Weights of a small transformer language model: 13 layers.
MLP neurons of a small language model. Each row is named by its layer, matrix (up: input weights) and neuron, and shows model dimensions 128-255. Each number is 128 + 32 x the weight over its row's rms, rounded and kept within 0 to 255. Numbers have three digits each.
Before each neuron's rows, "fires in" lists the words (lower case) most often at its 100 highest values on Wikipedia text that the model never trained on.

fires in: "based", "station", "background", "information", "combined", "contributions"
L4.up183:096100116083149146117147179179156078098143165086152117100141099144117174165155114134153135132099122065109167092071131116086156149051188177059140111107168100152076087140102115097119164162115090156097160087088070104195154168138078125082130127098117133090150138134116147091109127137093075140154139108129101140148124143093058174079148149086158163136144094105084121145114153150146064126116

fires in: "of", "de", "near", "portugal", "billboard"
L7.up995:135090164136124170181130130098201166176114152138149151186084130047146117129143112139086127098099119116150137130168095130109124136075093137145101165104135145117165154075063134224125148111121141106162134128115159150096172151157085142152138110151120143110153150125127190128087107161171157183073116145170119128114113111143146139048162137062139133156094138134133111082168111120091149231129

fires in: "of", "km", "there"
L7.up966:080138157125144106109140173095173097134120245151106207170190133102082218124182127160120127156144179108151145142141120072091133140106135113105207154143068146120147161145178140199105099112113134109162172085140149144049155132153138145149106146151145102076112107096146083098110130118134103122095104157101151138136178165104138144080185166118103100126184059130087087156089099116132100133088

fires in: "in"
L5.up611:116098173149178161193064125165119086114109129125104105120147125078106112120189131192078100122115159119152104120120180110103087101077171119133126052113174126104123106102134131120107164075095114127104110108129082125170135107132153134145141096127130127165084087114164143054101114154061082098126136119141183148158207159144071120156105142115185096115082133112181058139121088142146170100073

fires in: "but", "so", "however", "later", "soap"
L4.up916:134155143102113081111125141125150094135119134138158124180129099168150153163165143109145103161083162103137054096140053092122157127124118110102088104112119115131129074067175146142139112144153102117082148090078105150089058111143123149123095124141132134115154065108098102123129154163170114124088045155109206149108168045109137118111115112072174116169140126145124137039108050095156139140119

fires in: "over", "small", "smith", "overall", "smaller", "baseball"
L10.up951:158031136131154145103171096159136104124212163114133130058196079072115139134145132122092134116111090089140183090108147157155145136092129146091178103200107143137098095111113112196088146097123102107129100114141104148150169186107091120128123138142161123085143080073140108119125088136132101152130125083165208103113066143092155135155170136091102130122164148153151147148112168098071113122134

fires in: "of", "although", "for", "is", "despite"
L7.up482:189069122131084115102115082125151098092083164123117148186134141071191120142143101156047135103192168130124091118119141110109087142138171102162159158133136059117123140125107151175117137132149183135074082094168097125190151080116119114076130149171139101155103121097091120107168091135143152109119129045150145135120146116054176127094152138108126113150091172091123141114133090138112120179182

fires in: "one", "part", "many", "much", "some"
L9.up673:052070159149132100112101063154193069103137146152105138032128135107126115159171107151070171106099149093124171194171177105088200147157196103194104099147095202145120095161146147132062138128154090036106110137132150156111122104133175110107114168139135128105137130116110081130161128120204092108101169136128141115117133111170097107120110137101157156112160089095093106125124114138116152082123

fires in: "over", "news", "overall", "15"
L5.up28:161103172068131097117116143181076140097163093103166135115123167053055181088173143181150089077154123116110132172141138097106131110104135192024193107132119159081135082116050167115063068123140138173118108130183182084168129082119148163084136126145133103170151140102116158176132058164126149127159103158108103109117101133101127102095189132069108133155164162148128130130093109102123171129162

fires in: "after", "to", "following", "despite", "direction", "duty"
L2.up854:091125182101107194115076130128096096152139152053106065166133105140119123086112068143105117154137097118175114122153166164075158154180166055200107117190139129190061132112121118149148123135170136151094093145082094097112073110168110107148155127162069158150091090149174125111083080144090171128119091107141104089056171135130096163181128109125129077123094131104113129142150180123107162179168

fires in: "a"
L9.up111:126155123142104126084131153137140100135115115183126108164086091099145205132206127127113123178144193089118069154143173094164110095126154165072086120141088155107116136186070132142102118122083179133148101160130120079148089134105115145125176159151095092124151137201111080078051133167152118133168070133143135096044112108131104071126159088111110218053099140161116140146092134116096174170156

fires in: "such", "these", "same", "of", "various", "early"
L2.up161:147131148176149159163110096144165162133098118058170171120183148146128153095098146186085098138144142120108089099137100135163100115143160079136123136175132095154092196145098141137101099125188154145139098173099123162155095114129080092145083162098126106095161140068130124164179113169156176113097159118149113148077120121129110162095153143102167083138147158048081109117126089150142137142173

fires in: "service", "served", "included", "include", "services", "serve"
L5.up250:108104135078095159096105125094122107089102124103109167123134130178132068167098132156095128117114095080077116107096126098046156133089166118115153143205131140166134156077118160136119129136123144092083085133096117103089170144125092112147155140077133125120117139182160111196066103097108143060147054094160144181128141182128087100150089103069172103190046150083093154163145133112139132065142

fires in: "species", "party", "special", "of", "on", "example"
L5.up326:145133185131119098089095117126148122122135178116144147164156134140173124139112126145109120129184125125111144152182200109077125131127142165119187132072147139077168125114162129111052120101065090075121107093118096097110112084138150230102160126126134133078123076177160150155138180175089134153126170118146137146089146136071148139087173112095206136191181067137172082099074157122178122127124

fires in: "a", "of", "and", "on"
L10.up222:174125133142081111060102134169153117156105101097143114142123112124150125158127115142140110108129109130111114127157103093101136109136148102108145134163113146132207091162099147165151137107072100142106072113159203067056198200119089131118126112141131101087110111106112163139133093134136107063154093086176071084098098123105088159155150114133078184141128145135081109142142149167130122064120

fires in: "of", "and", "months", "days"
L7.up627:076177137144079127100098112120105160171107103172112125150148089092116196122187175118101151134094153130177134151130126128127103133104135115083103109186101088177108150093100163159176121099101069067111141087111137171116208185147169083137119125139139156065127146126165198075094098133144141114112144104132141108101159153119147101121136138095144149117059057108135122118115068101130170089081

fires in: "of", "athletics", "kensington"
L7.up665:144114146118065143148082120121149174088080163139155130123153108078138102069160094139090140141137104107129151192172101118164127111110091104130086156137136098104129118038170171150162161151158100114118221110117101127154136152192109103087101155103135147109160125102105118162114103065067097141141131091182121117174116151143097116033152198161163064121092093074201148148086125147111123148121

fires in: "a", "the", "went"
L10.up912:102088161109079144112129110115181168129176175141131116144141101144026127150170151128131117164152165132113124119133120097133156092085158106115125096133099151132102129140157132083115120067139129142040131024108155100105074111105111048155097159125140094116181129118098128144061117156166119178136109149083115163080096154062055139104153121129188115148088078140140181139097160134134151156121

fires in: "of", "area", "offered", "often"
L9.up360:120129120159107061106080104157116180078117118092130201130086128167145117055168174151083113133174156151155147097061143098137087098131090077098068099115154117096175115066172139191141159142132137091167139180168116142194158103111076141119090161131109123091118113128088085144174148130126143182130121117119102107130149179069092093076104152209127089112126090123156135136096101164117155152123

fires in: "on", "along", "over"
L7.up718:143088102147132149061167116147149121114153140089123065128135081059079137114163125145138151114165135120106117134097163115121115096036145151121093110131089074116111177054111145137155148126140114097146100124150125089186138208164210094102147102146161121146071189113141108095138139110171183119121080129161130111130096141140184191089190149095150162147129149150126105129073098114167156103127

fires in: "but", "however", "provided", "of", "served"
L2.up813:131105150084127118121062111146165099144113129126116134152085122089166074124087169099156078137100147115124109202140088179086074096088072158081117149087127109110110151084164147145088079085151116176124066144148138080163098185147082133182151112129117148135176141129091145187080162132146184097127099129125148107095113115067070130070156198102142146201064103204090187070110091101133132141076

fires in: "1", "3", "4", "2", "3rd"
L4.up277:152114172121169122052122147122169113112101142142107133088117080126098104193149073126123157146126174164115143055134222143119131117119103143149079147155135165123141111149074134188074199165130146141110179162134117072142138114160105175136110098120155191049170069192124160145164134141107101095131109129066150094151142156084115147134154089139212079151117093105167143156104116129132169108136

fires in: "in", "international"
L2.up372:124141117084177210142118123126170084096144132160076152099169150106163127123175146177145143073129124149098180122094176142114098121094151120141120125117135206052065138088028149161101160074113168097142129183148108090160150086131180166146069139095097085133121111157096126131141148142128080158129137098127090096098155103093094144128134145111086130135097130146080112181150081182161100132112

fires in: "was", "later"
L7.up1021:128095180164145071135148054117156125162087142168085126152128175178075140159160103121088117159147187097110049163101140056145084125128143102162156120089165136157120144108124145134166134118159162151138136096108123183129137089165136126127129121068159065161145126126080094166127117173165085171119092093141171136189202093079078133159090118133150166166152111149146161095109152077077218130128

fires in: "is", "was", "the"
L10.up263:096075200119167154146089138178132135074168232142128118129181130140146105100133148141109174092171128158115112059169127138142146191090101144106090132118179173074157186126156116183166144111182147135131117185112130188097156078154186089169113134111115097109134125139098059159124140121104177150089155130062061124101097134110143088087070111170114065158170150104101187128144117158152157148125

fires in: "english", "england", "king", "equipment"
L2.up892:161171168146156104204123093197203082167148128098188063095158120206191116094140144086133139159088102118107139124180111165160103178104115144165101152099189131160142180105098120137089198120132174118118149112108083137124132159077140060090118157141099191150127085057116165140182112121182116132092199103091122076072125140095119107186164129118079138105152127099142105131159147150149160139133

fires in: "is", "released", "a", "synonyms", "established", "of"
L10.up694:123091111132179120189063136139065110141096156111121177122140067160135082177188086190114114153093133132120083089134135110126117115159124174172166122111114181126159044155117113156069129055118158204131119074131143143180115110118158084142097172123137150142149098167124157144118086112145188124159101154160110194096121129150099157118089141166158155124154133151175126100069154150082122109031

fires in: "the", "a", "that", "which"
L9.up601:130133175116089054150056113168112081148140157111096141175144125089113129085160139137094112099131134122068115115125129107097116190123115152089127111080153051065129174131086144135157119069212189145118104199051087154146091124130097109062156185161105127174144127198049141113130154121174134150122133183125128190154104098138141120166122160126127121134132161114064118136081167142152155096143

fires in: "by", "of", "as", "to"
L10.up165:148084135064110095142140112144157138103148135078114150054166171047119145073186109156165176162104128170092166111096133135119143110090151117069130142205128162205089103151135105140146137144107163250129029140129147107137170148079144096165150111110156121147117166111108178154126113128108159130117085126145106101101151109070130117118147121105125151107138158132106112128077164109118158069115

fires in: "institute", "central", "constituency", "center", "democratic", "administration"
L4.up456:157134128155173054133141129140141151142149104117081141101114096165140123069190153109147153125123137112155131145154116174162107121072121165070121083000098115125109209151106165194068103114157130085088124077126123004174106132146110152097097149144100143117155067130161120101106138135090126146149142167122073164116051155145154139139128138109096093152102112160136097118142095125129082104180

fires in: "linfield", "live", "construction", "large", "liner"
L2.up454:139138142097145134141108109114142124091163130076067096145117192088173156088134121147074146116098148091114109132185148068101093143140056119147174084103142117134118118100173108064087174125123128138180165168147126201143135060205119134079144122105152096112108156116122142122167098208127107149140093185144117083114194124162138135088099148142164146139144146109051078057129091116151162100108

fires in: "years", "will", "time", "is", "months", "000"
L4.up1:124122099157106162099136114101168173134108098118132151147096122126145204150163055147149135106215133136072148160144151130058101137142131162118187160131131025142072136112122113159076103132150184129145160188168140109151078061089152148179126143089162087143129160131114111138124181090140101130095142090120157127085178103155089120129175115133145116120153076128158156145102104092116144198072

fires in: "research", "similar", "written", "of", "writer", "scientific"
L2.up285:143113179155106131129118122136100160124142136133091143070128117192084126121144136149160099051143118134173132135149116059166099079091058113137148123176130108084141102147072192130149130084166167072174118135137121098192118108118156120135134122131158186146123144144108062110074132106114083077151134097149085097126204104140101121030088183126139120117112082133120120117153116245130091153093

fires in: "english", "england", "area", "israel", "island", "as"
L2.up411:177120096168112073174090116174174148110172126130116181140082162125109117102160109161148129095120104128153138093135128160107069129116119118164090127129123069094166168106076148181137130058034082113067115152139132162087097142157144127124144120138122151160106119102083171150136116110105131086093124135118146088120130117062182090134167123110140124127152163135123153130162128131168157158118

fires in: "to", "can", "may", "could", "will"
L10.up122:141089124164092162139123129097116129097172101125146183110123188163139137120156146116103087129114174108089149085128159078143092184139199141141090108082065127106148099149044155143083119076094129151120144146136087110150144125111132125083214147114145122129089124149141143173116188149124100158105067141119113133107150057164160169146179110080171128113092163164096170147126133126155135150103

fires in: "up", "started", "down", "back", "upon"
L2.up870:168082189096130165056156159139167098080140115159149138172184179164078155122143161127102132111211131159074128144148111149111114154126151140102143129143079116092110125164119116090114161137150086115161149112131119119112095118149105137134157137120158146195126150171146139128134080101142149132170153097131071176170153095113198179122175144194110105136120127123123143143099155186122150127140

fires in: "and", "of", "to", "in"
L9.up410:136123145157034176076133097159150111184169058165178129142137124138168141164137171130149061127096139141172114112164099118113082108087152115102112163097129074126099092098141139133170115154134114127189106114111132106152110173156109109154163120093227146164101126157132125103171106150091124086120094107092097165065122164076096111156209164113107131107139130110107088039091146154122098139082

fires in: "the", "his", "s", "as", "former"
L10.up267:174131137088185145152090107117146145141125110176099153120119111103135095157121107145162164134099116143106083142125108066102106138122128117114103084113127191154163130110136110084113157114140166169093097153074148122121112181050102085144143168166142114087190113183094167139094194135078179118174145059147138102114096085110091149095197143145148139113153133106095135124136086106127133145155

fires in: "two", "three", "four", "across", "accepted"
L2.up0:130130163130151082168115112136110092126123164101109105127107199131065152107127139119105123117174114116126112148153082177158120079102135105195148059144094130120188078143113145127083138110130146097093156177059087111110159132104099190106121123111063158076134163103165096114110078175114060141147140162094088139116089142136176178122148134076179153154131127059120127139147074140126135092116

fires in: "an", "another", "any"
L10.up991:117150111099105080117130133131194121109121172163155125127106041108119075154165134078141148189177098119082114116132134154105132147101151067145126114152164153159130170140169127224106122137140094132121134186145111142163130196134138099146104101134049090131097111173130104089147139144107150133086089098128142125125134128104099079116102121164105113152149109120099166146158172137174090129067

fires in: "is", "was", "in"
L5.up577:137139121086123124172128106140154213131141140126076115103088128091106111110161103154110086149177114112048127124146093117071112146114132148131140129141155126172163115166132145140183077044168095137146101192160107119160175118132091126168121129120136097167137163151085176134058162076181127122180144105153147145093077172105081162072175060147099139123137146201120151121125106213101137110075

fires in: "succeeded", "appointed", "points", "joined", "left"
L2.up727:120128103159125101113198138112143101095142136161099133155121128075161097108145104102127095143073096151102075107077199215103101105157128144136161108115161132094113107134181111144087197157086119131139177147162162145124149122149181130134190156119120152137110149137151141143119138126133141148093144113125058104182098091139118117136161110137171072171108120200123168134146122176082169173121

fires in: "the", "tom", "there"
L4.up1022:088079092156147108091141192124164166090147155052070160139130175195143137188095074140102152136155120165105101117120134134134107149089103082104164120065121129144165130114087184109137192099112155120117070094143094094162140118173077117167091132125132134180144106107126120100157104128128135171106115135165087105082129118143142145149101117104144126083087103138146164110203173122151148160160

fires in: "7", "6", "71", "72"
L2.up119:185070076133174111127188112095148152117107085086107112095088136079126101149134110135129093144173192066141123112130170098189089114100175138137094130070152120117159088112081129177131109142113117144220133077140070129159090130138103128110125106130097157136091121105128071118132094143148111156108145079105124152170156096084047108124114160130168170147114103121173160091126097117160048107097

fires in: "and"
L2.up644:123116197139185117015097113139165112148084109188085155137084147161154137132163101125150173099169146150145148117083141134106114162136116136188172106162150148178127138206159119201072166133183180107083122132155098067113149128139154098071122162087117070069161111132106083130102089105104126137150101166098199125082162110121090202216131176117121148211063110128111137085164109165095150145138

fires in: "the"
L2.up515:143054120134166097109137162080068091133141130123140171153171141160136097122101113111102101171107131102088121091126153152150166141131051114097143152111122117154181094135108126070138127117126045175132097163115181121166166208091110157081218152148128086150126195090100085126168148120141152112167155163207155109117101156178142071116093147132168165076113114125112165105146174140104069163098

fires in: "of", "mexico", "chronology"
L7.up1002:145152133083133114090097185160096128143110149140105102078144091148151115073175118142122154063165168132098068154180096155080145119126114097145124189155100124091100131124140155163155137126089177152165133125108164093115120146109060053147133119083180105124097100174159214160142119127145178137141067122081166068153090164106119109121156071117162140122125100074130144129114146081108175114121

fires in: "of", "and", "for", "on"
L7.up752:187101211117142178149119084188140110143127125072130109165170114055150177132113150150120116118128102107061146149091128153104111143127148190113171088165121121162128106088127126137097125099108128202113087165127124079108077179145090148156129092129189081165085149123180178119145135164127135135161131107163094089202088155113104162111164090111138201134153070144126128147140152078132153095086

fires in: "the", "road", "by", "role"
L2.up162:211106088076090134087155103092123110102186134156108111145086186103145160102087138108136154172105091144103110089182145154105139125118110130108133099137156124110130099089126050097056095121129148133090109148121142124176149095094158119156198202143151170096106094120122139139135141173149107155129158139183088156185133108114119120206126101161148206078093149143134134157134165076038085154173

fires in: "the", "was", "s"
L10.up70:085159103142155160074132147154137139126162126063106157136175084116144124159102131128038120142139186095142137089156092109154142184144114101148071109133141165132150104111122135107142074153066119153140103089137123165112174077140198119117122154088163169158097128157092146145094083091132070186096098059088109123115098168150092139135180132177151138120167112117138187100189163165107130111073

fires in: "used", "due", "down", "gave", "download", "back"
L4.up644:106056118155156163110108104157094161098121105197094110167111140115103092133166144140072099128147145086099162133147091129102087111106184150168143097138124168091100100147135111141068180154068075128099138136080154149065116080195134083155168141122172162176125124111122143097090107147103060151139191137114116119134168112142155155115144103089126130197112152097129188087073109152147134130129

fires in: "and", "one", "each", "half"
L7.up779:108126156117118086111159085179116152147124107090147112144106132113114100153193172092113162090108133095175145083124153108113145130116094130107169167156161111148109169117103142131116174137093097156154125149103136078098109167141119110133179121095158138144132121092119118136109106094154119113199082137131121145088112109124108194167156083058151209150135128110165143159121082125139191100118

fires in: "species", "qualifying", "down", "security", "qualification", "special"
L2.up539:177070235119128157140135110115163071136125122171107128126210115128149087116132181169093119137172118101109127100117098136111075120111143128145141102113132151170056101104135154110100096170144087111131082130067131109095119108152152131161146101121144059142096108158100128122056150152097054061111184112148123117132144097090175138105161106143174174151103111075125173117142156171152127162075

fires in: "to", "took"
L9.up637:118091130157121172143161095107166103125192098069122155108118140120122193070142139144121094077174122142070162188148111141115142173141157082122086166130121093143133070131127153219106129090151102144135064178163101117145160119131139148121158098121111159112103086131156093178116144169204139156137094052146100126125122158064157185106125146130138128115111134131100166150113189106109150135129

fires in: "one", "000", "both"
L4.up500:085123151094117130132126115184087079151125159144083114144134145111151153187156153135119128114109136116115101102151199154097147130123185147194167107162124140129186165131100094120073131141195060124124132158171126153129147144121099150105182133100154138107172147164164134130112193118144130135168170144097125141126074137088124096136138071121133101099177155089144133146125158133127202155085

fires in: "on", "following", "despite", "upon", "ones"
L4.up428:114182108112162151108107147254172121135131096106093086143137137186117125140130080151115152124162122067105087137115164114110093093128159074099104134117144082112136135145084107137117149126059059149160138120106054148081063141095105131146182121122128117106136149150166103116176065188123130179093138122157124170175139141110120174130144112081112099091108057091086159163128125093062158146131

fires in: "work", "works", "worked", "education", "working", "research"
L2.up450:165104101161183110085146103157163090109146147096180095102110157134097120124145148132116136134138146146076111159161163167112066151093156199136115171165099078156096132089161138128133110144113091067164154136085141165135164190126137124122204161125071192116145116141104109138150140105108149112121090125174101117167126157142114110156111131101121139148189138137104142096169145143201130144133

fires in: "and", "early", "center", "central", "student", "fall"
L2.up314:156184113074137103154144112169138135149159153126109184158110180150128140117177127098151157166182121089126086242147087109243126098124140135110100139127088175125099162116153161172128129106130133118131107159175111170180082122143087096165158073124115142078131107109154110136134088140051206133132097131112150151089130131061121207160134104125093094138133114124127130143126152178102106146069

fires in: "the", "and", "its", "in", "as", "of"
L2.up764:169058104114106144096184092122155126101122108077077101137181117180122201147071122144086103140156116125174100115120113169124195054132123140136187171155133167095157114071192133160112139064143148106129156110121164124181115121065146111105104141129125060102111125124136148117119151118115131110183129144116119052139143112142073117096126163148110118079104145104147169093126148144079153107078

fires in: "four", "six", "two", "fourth", "see"
L4.up978:134142125101138051162096158113127178146149153117085129227167186079059096077109070145122116155125155090040066115094059157152089102070176128144147165127125106116112034139150118165144128123135120138105134120098134147126146080101189151136207082145158116081106098165113135164106055165125114121163122097143132132167135151064090099191153127109118140133120101097155145140139145096130120098139

fires in: "by", "research", "succeeded"
L2.up804:144166098098118179127060122075105086151059148109142142113112117110154111073143122116133072133128162084184122130111154097176145100146123113116121141106177161143121084133108080166087140092105133139126105175135105172103122159078062136173090135106084142100070102104117072126131106098135116162112115131114095101088124147148099171110156128167085070099168114183048123075155097131153102127118

fires in: "of", "highest", "documentary", "mathematics", "raf"
L7.up733:104174153179142105115148196137193127150115113177093142110120120119106175118126066173113123171088150119138110120127048143096115051124166161156129175076093173128086127154148151162158174120093113134169088114098128200064143116112162150089125172148144100145128143073129091116078117115140115146140130120124075152120129138119100114121098090124084102124131093130151101117171183140093144153130

fires in: "in", "not", "was", "also", "player"
L9.up603:113149167089184129164138170169154106134167159133072144140122069094131189107076101149060101099177148130133154109131122051155080122133107156106078136084116123124079160185137121111078171209093114138081158118108081169160151131147139144132080105148097034204163104128139086113132088111172096104119087090074168152102119156085160182138114123121110142144166096086134154113093160152129120135173

fires in: "were", "had", "episode", "episodes", "direction", "the"
L2.up992:107103155133129155109081198127134141071161081126153139152169174124070167095120156090201145148172156097132174138105075127122164134111130155136122115165122174181101131147146126164134152093138101177096101128129083106116135154125097109092170107151163121150111141122119155161179100102099083151118103168191101136137075162106151138119128110178203074103148103093160148183121126172115109112089

fires in: "since", "by", "according", "of", "during", "decided"
L4.up475:224170068141122202111149106181123117126108117169061093140139091170130134146104130142067122132132136123094100142104186128134120130094134159095094162163177112111125116080099076158149142138126098180116192138061072164086107130104090143106103186121170175115122093098119148156109060143112130179093123165135109116085139060185116125118144141139130093188092156107079128132150147119035084111133

fires in: "and", "the", "also", "former"
L9.up783:098162181095126119113107135185121119115109091125074198122111111142118099115078160126128155105141181123115126159100096128131127109138148099197091096082137147109132115135141084126164084104168159196085128157127147108104149141091102112068165107125126102156111162101131079199099181099120191136179122112165108120121131125119147146183149171136132158116147126106127112136167095132095105090130

fires in: "and", "de", "death"
L9.up265:147137107120166113130100111143163121118068129112053158130074109125102193150160150192112118110102122135142084089078142154095137098136106073107113114175125146126115102168094131105107178126121177135142129094105185156123150191112109154116164125167103140113184090084137111198134156155147144093155139098143099091064123123135114113182186136091113116114173122144118102117106176087126134082099

fires in: "such", "served", "no", "much", "since", "kensington"
L4.up767:114067128150094171141137132140114123121174173182091185118144129140153166127140156098092124111105176138125121108129119149115143142155132111117092106123120128093123100061118100182057090119123071099102100186161116143088126087129137091159140141117138117175142073112136140196122101150162189137164137140123120114137110077160131148098086137102136096178123165094122115158103136060113147194164

fires in: "the", "true", "street", "bullet", "there"
L5.up813:102137097136138106097092172111173079166112147086093185132093110103167132109112062079110122132136172151141147130160166096057128128116131076117144145085157157116086108119141189175143085105124135111146037142157138159077135116160115103109134120144111177133130134113051105141136102098093141084159144212166107136126129187096083112084112100106196145156081151182161128072101101133102130140148

fires in: "as", "is", "became", "the"
L10.up749:100157164110139093187177171165123169139135138160108140163078145115101074106086124147148165168124147117114096177139158109098146177165080125096113153157107143085091137118160100160126130076116112098135131168144082166143114117114194100159108143123105102198141114167119160140174106139125106133123151067069192118146153129096107103105153036128152130146103184093070157154150131118110178069156

fires in: "two", "some", "both", "many", "one", "those"
L2.up166:124160157128133154101142104124107120219129158138104108123099112051109118123114076134044131052186169158107106066161207161104211104126140104170152196121146122080105117181129082136124093149186178112066122172100154148180163141132138180091149148132132166124153120090162136108139111203175125111131155124089158097148148122095130134118141137113161140165149170081158158100172160098098132113145

fires in: "in", "television", "director"
L9.up597:104143104141201142166157093139112131172139178095069114091118107125145140180182062093156148142165162195165113109155128095179067149077161107135176125100102137100095150123086172150074128101119125109116105161125101138154176168120175085141063115092106160097148124130121162106141133129071138142099181133144102211110161145139186185072127130066154155120085085128098065138134108169064177139122

fires in: "included", "succeeded", "include", "followed", "preceded", "includes"
L2.up825:162169103157154152154145165194108138126141160142096147118158149132126128127123103130126103091114123126128121130131133050114132089079209126131147095152119127134099106168160113111131143078087123130081135158178084151113139131141131101174082113168076084120136064082207084206113098124118109118138149102102121134109225197210084150112119155141171130176096155155089107124132174135080117104119

fires in: "for", "to", "on", "of", "between", "among"
L5.up262:142112162204163120096175099110141091143130154118073091157178076095161175099111114121105115074144119091144127093149162163099128153143090109178141139143099165105083160147142091183097114135122152124161090166135171111110156125122134186159172105137177090141096109150134158156173110153175073103129155109145106131074163165130161138120199139107142142152130128118149094099160152091171141128123

fires in: "of", "and", "details", "last"
L4.up283:130161122134132127183130190175145163151116111171113142106135141133160136123151131164178115124196130167120074198115137107078095132068134116152162098121110118176106093107164114087115156177114190128114155114102152143122163107156156079118155121099154128123203141170124119085174106087076118171137117144130151155107109152106092116098171112104145175139121144091133071133166185116104163110151

fires in: "would", "although", "could", "if", "though"
L5.up83:168139129091094189139100161107056164125137122127106120134128145131119112116116090108131109126154109086089107149132175132071118091149117152159120083073163132147176174160146161163109133101089112127149182141141153102201140168174122146139149101178202145130124078168149113068166175098169077139165087121166182163135129124112132157150130143153175161103103105174153126159153102100154145080117

fires in: "after", "press", "bbc", "parsons", "list", "best"
L5.up215:107120153125132093151184115159131045155146099147104108076127151104152110170182127184141159195076102138130120152146120132167156082129103063118121167121118099198127129150102178122140101187218168122124129115162126122130127097101137165133149173137111114106076140148054134103152098132129203154115184147150103120095128140040129095130127092112148123096176147129147154082148168091093181158189

fires in: "at", "in", "genus", "for", "information"
L9.up775:120047060174171144088148102092135137106119053079073113129102146087132143159177190159145129133160125165108167075074159145157071090102174162166143135093087165138105102169153141158132177152086159170142161147104082119164141124134101137220121151123168097158129136123169115133114134121062115141194142166180139159171146126117127106168166097130147129133079174164144101102085076122180119158122

fires in: "where", "which", "how", "unable", "tennessee", "season"
L4.up925:126095139107160136093069140153089164136147106147104156114090090126109128155186130124102112118145142098098064134150135097148207145180057126211126143139144140135104153090111165087156164079161107125110123172083119099127144085137126182090165141157089168138139122113124130079158082147117109146176107169044144105126118145132125106164181154109129077101120112102159163145086105147138169178215

fires in: "after", "almost", "before"
L5.up139:137084151149122102160101163132197072161120104122086106116140142125121131093212082100149131180125088106131160099124153138136139092170166062104073107166091112116086136112140170126091099128146168119101124128106181186112092127123175146106172048146110130091168156163125048136136078170147166164039103115102077177146128177133146126169161139163177074151114108141110129114085110148144182165142